python train.py --norm="rmsnorm" --norm_eps=1e-05 --decay_fraction=1.0
MLP neurons of a small language model. Each row is named by its layer, matrix (gate and up: input weights) and neuron, and shows model dimensions 64-191. Each number is 128 + 24 x the weight over its row's rms, rounded and kept within 0 to 255. Numbers have three digits each. A neuron's up and down rows have the sign that makes its largest values positive.
After each neuron's rows, "fires on" lists the tokens most often at its 100 highest values on Wikipedia text that the model never trained on. A number after a token or word is its count.

L5.gate269:141153136140116128135086146087128165127117139144089167151079129139178127141104087074096114115140102166132169120126117128158110096143131109160141121128140131151150117124123118156174165161124133145127133094136146176135121132115156133123129134175106162096082146119128122135164112151105140092136167126162137097105125145134129167089146086068132119168106138104117133165092095151176133158121
L5.up269:166154134153118124088121133114118129095092157113121123126151151121151146199108194124160156133090085132125115136102148119162121122183148141112142162121180125152123133117147116134112149131167156140092077138119153105134107131164093164122113094116116152137115160133116113132130114143162128095165126118138114067125124111168139121110141143146119130151179160118086112146144127122149116089088
fires on: "e" 19, "i" 13, "al" 12, " be" 11, "o" 9, "ere" 6

L16.gate326:100129163110132108162093147139090165119144137128105099146198135127131126160143095125138129130129144123155148125204143139156098110136112099108148118092142119134093143134099133127106155142146117149124177073128179141118155097109129134143133142153145153117142116103155141075132133123127143110144118152140120176113115112130131120085167149139139141122161121132122129145140169124123161110131
L16.up326:111106124121169118149138109123095142082140088146108155174147157077093117137117128081128132159162154136153121127085135103117127126098158123131160111121149151142096118157132117091130159090153149091099133128099092108102179127160160132115135130141150125152135126104155114147108155123132105154154091112118104129140114180089188099108140129157116116140118145106141109095161127157107131115159
fires on: " " 86, " t" 10

L10.gate209:124097117121137119090110109137161054107136146101131138158118123101164121139102114118132074119089152143168152123114153108114175101138099152125135140121101144093144131110088196090162161141122133150125157075153108121097162149103123125131074095174170146152132133100122164147186114107131126141159137141129132145136131140136107134111157111155121159135078152141129106112128121133120144162103
L10.up209:131120121096147108161139141129172173117149124072116137115133132095126130083143173193144152096141136118135167116113135127137119122106150121139125152141116145131101171127092141135157085129199089146134130092144180117092129112136144104100164122141157117119079103144155132143165102166157119169125109128132159187110106105109100139115144162114147098135114136130137149134093087124085119138097
fires on: "e" 15, "ic" 11, "at" 11, "ation" 10, "o" 8, "r" 6

L7.gate20:141123110137116120130106113146112101072172146151093138116108085124097075100122131094096157124155083133143162116141121103131128135115138104135106150116100112126095119120169101153157156145120119094153168108162129119155158124116147151137137116101105159034139143132086103117139095113097123118105089136178134105081154143155123144173155098085119110130145122102108131177147105141140131150112
L7.up20:131112097097090141129145160134164155084111117165130159139101118145156110172140140130089147174108134127116083136131150130078124123083170101139116093125137107080149123113097135138127141161143126110131126162122101110100143177157127111131139100094117154114158116123085162092138101109130114181140089113132133085111154130143104144104097154056152168134140109095126127151142134125167133126099
fires on: "y" 45, "ain" 20, "e" 19, "id" 10, "al" 5

L5.gate91:092149100131144146145148114154097133111124095123146104176097119120149166105100185065143113096124132141130124096149144141100131153190139179122111124148153095146126139064096125119119162147142136176124136149097140132112146094122086113109107118117124132156088123132145098120134141150141173141091128131143133170132128121123130091160126096125098135130107145182126120124138075141160132134120
L5.up91:105113133140088136098097145096140180188119152122135114117184138137142121131138137171146178111143140128131106114095128141161115154120124102103141122121115138114096141113097143148180079121187142121152142069118134147108119110155113108073105156132082109136107135107147146101128132147166130172149140106104143183147141152118136102124128174128120117130108062117138097086126153142142117126117
fires on: "o" 57, "e" 25, "3" 8, "it" 6

L5.gate13:147132120146126176156087074152131150164174140129120117121119114111126130108113084114112177135155090138113095162155132101097097106129112109090088113107135105158181130147108100165100135117151157126172153098102171132140121169107132140107122114119088142126142114095138071127140099121132134121129114155127126113122115083137130134145198160138153123086164093120120132110098101143121129137113
L5.up13:139105146115133164121125133172140139157109117147132161091140139126092106135135104106129153115162144132090164103129132085088121126144101146128165131140163143109107132129161154148089180096114139100198138126151143142082154151125127106131122097113109131139136120154118139130090111130161138120132157124195126153090143109104161116145146153114093116159090175161101125153190094125168127123175
fires on: "ed" 82, "ent" 6, " is" 4

L9.gate232:101093134121146165157129160095129144151086108100119119129139099119094138136152128113098122113091152143178127136136153142153136085098128140126131160119145163170143108159117071131089146135146078184146107057121111144133140107149154135179136160128091102105133178107144130112135137197109158142151102123159125151113164125102144132141145127113156101109121065098162131140124119126116120103125
L9.up232:150128123150157121137110153088146121091101145082163110134096130106121148128119119088136070168146136119134133125116165108168115115113145120130138177123140162111100107127134109142148117097122137140141096144131160093132115134112123132113117136127129125108148143122086115095088143131146086144155081140147138130141104141147167132143105114139148115115114089141169149081149120145133140087175
fires on: " " 23, "e" 21, "am" 14, "all" 10, "and" 7, "ou" 6

L11.gate306:139154121142118122081127117157140126072141115168131157107117138095115106076142141094147120100143149157149130141140124086136136144161123125111104141086115131169101109097096147166177112139137157105103167126130125110161082143125120085134091115155114147133090105100142163138180108134120151133121129128164135122125113110148149106093137137101115165133107082189119084112157122141117126119140
L11.up306:147136141135124137100086098145159151146122097105119124132135119141156140072134092096152184136113159125109084088137120144134172113128145124160140130172122118132119132161154100133133078105134153103128142108101138138140084088168113134094140112119137136161102110138144159137177103130109139152113135169112086133140080106110136122098132138108137171085104091129121092116120131123101129152136
fires on: "e" 21, "o" 12, "ent" 12, "nt" 9, "at" 8, "ub" 6

L11.gate239:126137122117121175067093142118109104179139100128097122126114145120098134110135169106121124108125172125134142116185148141189086093132101107146157164091166063116092162127118126100116147129134107119127182139118155140127170142131150139128142150116167159115139123102106140115106102132099151139095097121094164151129151162094112141149115094112104123135126101150151151125134143106113132138122
L11.up239:145127156157088171132101142111085150132114101140096134096121105094104119113117167116139088116147135128160127101159156106172135095108156142128096154162125133161090142146134105076194110123099125128098109146101129113094107175150147139127133152138148122114111133094145128099104101141085105136100110123152123148106157154073170161117136092085124138119128160125118163164118130103154172111100
fires on: " " 18, "th" 16, "e" 13, "es" 12, "k" 11

L4.gate187:134116097156148134137127110130134136143110133114130138085141110076096142139172128075093116083125142141154135126125110126172147144162164114124151138130150115093132156086089117098101112124146092147127117163116109167090150099102148095155115105138138137144135116136134135155141128174116140132136129091144097168166130101160117114098122088166145155162138131112156111131137096102098158090089
L4.up187:108107143135160105119142170162169117116151073066115132144142173135134106113140158153157121150096147094092141111153154143136122151105171110152131139125111094126121127085128112161169140116128106089121133095136157147119126150073140123145184143127127152093129180140157128099131150124187164132113161139111098122147107103133135120130130145067156080087140128175112101139117154110116143115132
fires on: "e" 36, "p" 25, "at" 10, "i" 9, "ip" 9, "ab" 5